Weights of a small GPT-style language model, trained from scratch on English Wikipedia.
Size: 10 layers, MLP 2048 SwiGLU.
Architecture: RMSNorm before each block, rotary positions, untied embeddings.
MLP neurons of a small language model. Each row is named by its layer, matrix (gate and up: input weights) and neuron, and shows model dimensions 160-255. Each number is 128 + 24 x the weight over its row's rms, rounded and kept within 0 to 255. A neuron's up and down rows have the sign that makes its largest values positive.
After each neuron's rows, "fires after" lists the tokens most often just before its 100 highest values on Wikipedia text that the model never trained on; "fires on" lists the tokens most often at its 100 highest values on Wikipedia text that the model never trained on.

L4.gate1096 [ 90 125 150 158 151 134 122 121 142 146 148 134 143 128 141 152 118 125  92 117 152 134 107  93 135 137 157 126 159 128 177 132 144  98 115 142 148 183 176  94 156 119 148 136 100 135  63 112 127 169 159 150 111 130 123 150 120 111  88 123 105 154  39 111 130 141 128 140 146 151 196  90 115 119 119 158 133 127 150 123  96  98 105 107 133  88 139 139 133 118 118 141 177 122  54  89]
L4.up1096 [172 151  98  94 114 111 172 135 143 118 142 154 154 105  95  87  90 112 125 120 167 115 127 115  92 119 143 127 119 176  97  93 173 167 131 129 119 145 110 190 123 123 170 174 148 111 137 157 145 105 146 155 145 108 119 155 147  99 167 146 117  91 141 165 124 117 108 117 109 105 121 126 120 138 142 116 130 115  97 144  99 107 105 118  95  92 145 149 143 160 162 118 130 106 129 104]
fires after: " c", " b", " cl", " l", "h", "b"
fires on: "ad", "er", "os", "ar", ".", "ing"

L4.gate1979 [132 131 165 135 154 132 134 141  89 112 137 153  91 143 125 147 173  79 153  77 174 109 186 116 138 129 121 146 168 134 181 126 170 109 118 147 147 111 178 103 119 118 138 132  97 109 134 127 133 108 151 137 110 115 102 113 142 116 113 112  86 156 163 111 130 151 125 122 110 109 123 166 105  90 130 104 105 121 141 127  95 112 117 108 124 122 143 149  93 124 104 107 101 102 133 154]
L4.up1979 [181 110 111 121 151 161 148 102 141 130 105 123 182 103 135 130 134  97  94  59 137 146 132 136 115 150 120 120 169 113 116 123  81 129 144 110 174 118 111 104 176 163 142 120  95  55 147 103 148 182 151 120 118 158 117 145 153 144 110 111 141 108 165  96 125 101 145 116 116 119 127 114 123 130 114 129 121 137 123 124 125 141 122 141 142  95 117 119 111 161 136 154 112 153 117 124]
fires after: "gr", "b", " sp", "r", " M", "ig"
fires on: "ess", "il", "n", "ass", "or"

L4.gate22 [107 152 139 113 151 129 122 138 107 177 151 114 143 133 131 125 129 139  72 159 137 120 129  98 107 135 139 174 153 156 202 143 134 136 114 127 118 131 116 126 144 139 105 140 161  98 172 144 134 126 127 145  54 167 151 117 112 143 170  88 189 129 130 158 176 159  90 118 119 141 139 123 101 108 131 171  97  88 169 143 153 125 160 106 143 117 109 130 131 127 122 111 102 113 142 106]
L4.up22 [104 134  98 188 124 126  83 154 133 150 125 132 148 130 110 103 114 127 102 138 101 175 127 117 126 191 152 130 103 123 102 115 127 142  97  95 128 131 106 103 120 157  96 120 105 148 125 148 164 149 108 155 181 150 161 136  97 118 127 108 140 114 129 136 107 153 146 159 171 137 109  94 132 147 138 128 126 128 112 130 153 151 121  63 120 123 127 124 121 155 122 132 193 152  97 129]
fires after: "c", " W", " U", " fac", "ug"
fires on: "u", "g", "il", "ang", "z", "uss"

L2.gate1187 [101 119  94 144 134 153 103 125 108 156 122 137 133 108 139 125 132 162  95 133 120 128  57 129 130 128 126 145 116 139 126 152  90 124 101 154 139 126 159  94 166 149 135 146 142 124 156 118 157 145 144 148 103 124 174  95 122 116 110 152 121 158 130 195 154 107 135 150 138 123 148 164 107 131 160  99 137 122 173 104 174  97 106 141 167 134 136 153 116 104 114  91 131 157 113 116]
L2.up1187 [107 151  89  95 149 146 111 118 112 126 110 155 125 102 142 124 129 140  94 117 125 127 102 110 144 118 115 144 102 169 100 119 149 132 121 140 145 121 135  98 113 158 160 143 169 143 137 126 169  91 150  78 100 127 103 143 153  79 123 144 115 109 146 186 128 118 107 118 221 107 128 116  91 145 146  81 206  77 134 100 163 145  73 122 181  97 153 162 113 125 103  96 144 134  93 148]
fires after: "-", " (", " ", "|", "C", " \""
fires on: "l", " App", " Cl", "op", " Best", "inal"

L4.gate971 [113 193 160 152 124 156 110 161 107 123 136 126 152 126 106 149 105 107 103 124 154 180  94 143 166 119 122 107 148 132 201 152 115 122 107 149 171  83 138 113 159 176 134 114  99 123 103  91  74 128 127 159 116 122  80 121 110 177 117 167 104 121 124  72 154 107 119 148 139 153 156 133 139  98 133 130 154 142 120 116 126 152  98 133 136 161 153 114 128 120 116 111 125 110 108  80]
L4.up971 [119 122 149 156 147 142 140 127 112  81 116  86 120  96 173 105  97 141 126 179 167 122 151 126 107 119 125 213 118 146  89 139 165 124 156 141 159 113 116 151 152 164 108 135 134 108  95 150 135 122 134 139 117 175 134 137 132 111 148 105  60 107 115 192 150 154 153 142 111  80  85 123 136 123 136 117 114 129 150 120 129 146 123 105 125  97 133 122 131 126 170  97  98 173 103  79]
fires after: " s", " S", " p", " P", "w", " w"
fires on: "at", "ent", "it", "ut", "et", "h"

L2.gate1020 [138 182 157  88 165  91 131 135 157 132 118  91 114 150  55  98 122 150 125 132 101  92 106 119 124 149 141 165 154 112 130 140 121 144  94 125 107 118 123 110 146 130 111 128 120 104 129 119 154 144 148 123 116 181 147 133 147 139 130 161 124 140 141 136 140 134 148 112  88 133 143 127 133 133 103 141  86 107 145 125 142  95 172 169 105 137 119 133 119 145 150 103 147 135 100 147]
L2.up1020 [131 144  89 137  93 105  92 106 112 149 101 140 106 120 102 136 101 164 160 108 141 126 138 128  81  69 133 110 155 134 131 151  91 132 146 116  91 136  90 141 169 116 100 158 119  93 117 116 181  78 115  49 103 160 144 185 174 118  93  90 140 118 121 125 109 151 163 108 166  82 110  79 155  87 140 108 145 145 135 117 115 125 119 152 123 127 136 183 128 124 115 143 147 149 156 127]
fires after: "ed", " Med", " fin", "er", "est", " Mar"
fires on: "al", "rit", "ro", "anc"

L2.gate755 [116 125 102 180  97 144 154 107 189 139 157 102 150 115 122  87 144 131 135 157 139 109 172 144 123 132 135 176 118 160 143 177  83 123 179 151 123 112 120 162 144 121 140 126 118 162 134 143 135 136 141  87 153 101 147  97  73 149 163 109 178 142 123 134 157 114 100 128  76 128 137 109 158 114 123 121 148 164 124 165 116 140 105 168 110 129 142 105 113 155 125 158 105 135 105 113]
L2.up755 [161 136 103 128 126 131 111 112  96 110 148 106 123 142 144 140 126 126 174 110 110 152 140  88 119 157 130  81 116  99  99 117 150 103 107 145 114 147  89 135 107 140 108  92  75 120 102 134 145 129  96 137 170 113 144 120 132 158 111  87  78  84 101 151 181 154 116 117  91 159 139 102 157 116 119 146 110 135 160 150 134 130 105 106 122 155 108 136  91 108 179 115 162 141  96 126]
fires after: " n", " e", "N", " N"
fires on: "G", "===", "ext", "ine", "ast", "g"

L4.gate304 [109 148 141 142 124 125  80 123 125 175 170 140 118 108 122 134 168 132 113 127 143 108 144 110 100 129 137 147 139 152 138 121 126 142 139 157 160 156 171 122 101 162  93 100 118  90 105 133 109 187 128 157 125 106  94 109 121 148 151  72 106 137  96 170 154 140 132 162 116 167 123 109 120 110 139 171 123  97 141 166 178  54 151 120 128 105 130  97  90 132 125 195 114 168  64 168]
L4.up304 [132 126 124 112  87 152 151 127 137 135 126 147 109 198 104  88 121 128 109 132 154 162 127 121  94 137  94 160 151 138 137 124 121 150 130  89 132 136 138 149 120 151 141 135 113 145 125 133 120 132 119 159 120 195 131 117 102 123 145 163 122 116 142  91 142 118 154 154 117 118 132 168 101 157 118 120 123 111 150 154 148 128 121 168  56 142 128  65 139 104 148  89  86 193 132 113]
fires after: " m", " c", "m", " p", " im", " cl"
fires on: ".", "er", "med", "el", "ment", "us"

L2.gate1539 [124 109 141 166 115 125 180 132 121 139 148 167 153 121 152 142 176 142 109 151 144 113 129 135 148 131 153 117 143 132 177 103 153 126 106 169  74 142 130 155 125 134 145 128 101 114 111 154 130 127 118 139 134 143 152 177 111  93 116 118 141 179 129 125 122 120 125 130 138  94 110 125 118 133 129  97 113 125  93  98  70 158 114 132 113 119 113 137  46 124 106  97 136 155 150 134]
L2.up1539 [139 137 100 153 131 105  98 143 157 127 167 135 148 113 128 125 125 138 119 151  98 114  96 100 166  99 189 132 143 113 157 103 138  89 106  91 129 153 160 121 127  90 114 129 115 149  98 165 142 170 148 163  94 137 143  92 142  74 156  61 132 127 104 157 158 145 138 146 100  88 127 114 156 119 160 109 131 172 154 111 110 120 141 136 135 110 117 129 132 130 164 126  77 150 101 143]
fires after: " C", " c", " T", " Cap", " ac", " Ac"
fires on: "op", "adem", "ital", "ong", "ens", " top"

L2.gate1459 [ 89 157 133 175 113 129 146 109 134 144 146 145  94 113 122 103 109 158  79 166 181 101 134 134 152 105 116 166 125 125  99 111 120 119 122 115  94 150 127  66 120 130 143 128 145 125 150 138 140 128 103 135  79 142 127 151 139 115 111 115 125 139 137 186 147 148 109  84 119 111 136 112 119 126 148 102 109 133 121 122 117 103 103 139 158 107 121 104 100 126 104 135 142 116 110 148]
L2.up1459 [130 121 150 148 112 142 148 116 107 150 143 136  80  74  57 143 124 147 127 141 170 128  56 120 109 123 126 121 115 143 118 164 128 135 121  99 129 141 157 141  91 107  90 116 142 104 135 149 111 140 120 121 106 114 164 162 102  81 123 151  96 140  77 100 128 157 133 130 168 129 170 134 120 130 146 172 131 143 112  91 145  70 136 116 129 154 153 119 141 108 161 102 139 157 120  90]
fires after: "A", " un", "ines", " I", "'", "-"
fires on: "l", "ll", "m", "e", "able", " as"

L2.gate1395 [ 86 117 122 133 154 129 149 119 128 165 128 158 125 110 174 134 120 174 124 139 162 154 119 140  98 132 166 108 130 135 117 127 112 113 117 131 142 124 132  58 142 138 131 128 169 139 117 127 137 110 145 124 124 156 157 166 145 125 120 176 174 109 120 108 156 146 117  92 132 129 133 138 145 118 114 113 106  89 152 132 136 108 120 168 135 126 110  94 126 139 164 143 131 116 132 141]
L2.up1395 [129 156 135 138 138  94 115 129 152 115 133  97 108 113 115 105 150 140 140 177  96 146 118  95 131 109 117 142 119 140 148 126 124 162 125 102 117 145 131  96 116  94 131 120 120 136 115  87  94 116 118 132 161 116 156 104 138 120 171 133 157 116  64 174 187 137 109 123 115 121 126 103 155 120 132 131 137 157 128 117 173 128  81 132 101 147  99 131 111 150 124  85 126 124 120 130]
fires after: "-", " (", " \"", " It", " I"
fires on: "m", "l", "al", "y", "es", "t"

L4.gate426 [143  86 141 126  80 113 118 144 168 143 130 107 158 137 175 117  97 113  82 160  97 132  91 126 111 167 111 116 163 123 160 139 124 126 133  97 138 143 109  92 105 110 149 119 133 127 160  93 110 131 148 142 128 114 171 127  97 128 117 103 157 161 142 121 160 127 135 161 142 177 146 138 138 103  77 111 111 134 102  88 186 113  79 118 147 128 123  82 112 142 103 125 146 141  97 102]
L4.up426 [123 135 169 119 154 112 137 117 133 170 126 130  58 117 114 117  98 117 126 113 116 132 114 147  85 160 128 108 113 155 148 114 136 173 102 112 121 124 141 172 101 144 140 125 123 123  80 147 120 152  82 116 129 143 166 143 131 153 134 116 114 125 106 115 157 104 109 146 128  89 127 141 157 142 165 135 147 112 139 104 139 122 126 160 100 116 108  94 127 108  93  63 166 125 120  94]
fires after: " O", " o", " ro", " bro"
fires on: "ad", "ak", "re", "e", "ir", "u"

L4.gate1559 [ 97 104 143 120 107 117 146 161 140 138 116 158  96 136 146 128 125 178 117 142 106 150 148 122 126 184 155 119 139 149 141 129 165 109 144 149 104 155  90 138 144 103 137 110 122 128 152  91 163 128 154 122  96 171 140  86 102 166 128 120 127 204 135 116 140 122 167 135 125 129 150 189  80 140 134 128 121 111 133 117 177 117  93 150 137 128 148 127  89 159 121 137 126 134  76 130]
L4.up1559 [138 113 104 153  54 140 134 126 143 133 156 182 127 119  88 130 137 141 113 107 119 132  81 130  92 154 111 110 116 146  99 167 125  95 176 132 109 147 123 116 146 102 134 163  73 145 165 149 162 125  54 115 138 143  67  93 110 126 171 109 100  98 128 111 161  97 143 100 161 119 128 127 129 149 142 140 116 124 127 116 104 121 141 171 105 114  99 159 125 114 160  88  94 132 154 108]
fires after: "-", " (", " co", "ro", "ex", " Co"
fires on: "0", "op", "y", "as", "ab"

L2.gate1964 [134 106 120  99  91 160 123 123 134 155 173 172 137 145 180 147 134 140 102 117  95  82 111 124 113 134 123 110 105 137 147 176 132 115 162  95 130 117 177 148 139 169 130 136 108 137 155 126 112 100  93 165 119 121 134 148  98 105 119 175 107 141 109 130 136 128 111 132 119 126 104 139 159  84 146 155 123 146 163  94 149 126  97  78 136 154 129 119 147 138 111 128 115  75 104  20]
L2.up1964 [ 93 156 154 117 138 114 132  86 135 113 153 135 161 160 123  91 104 174 165 178 134 134  82 128 153  93  95 135 148 132 100 132 105 134  97 149 111 111 107 110 131 154 147 115  88 142 133 121 128 107  90  84 124 140 118  87 137  90 120 142 134 135 146 132 128 169 119 123 157 100 121 116 176 134 112 153  95 133 126 115 112 148  59  78 162 158 102 102 157 116 147  96 145 135 108  99]
fires after: " s", "o", "a", " d", "inc"
fires on: "et", "ip", "ent", "u", "h", "um"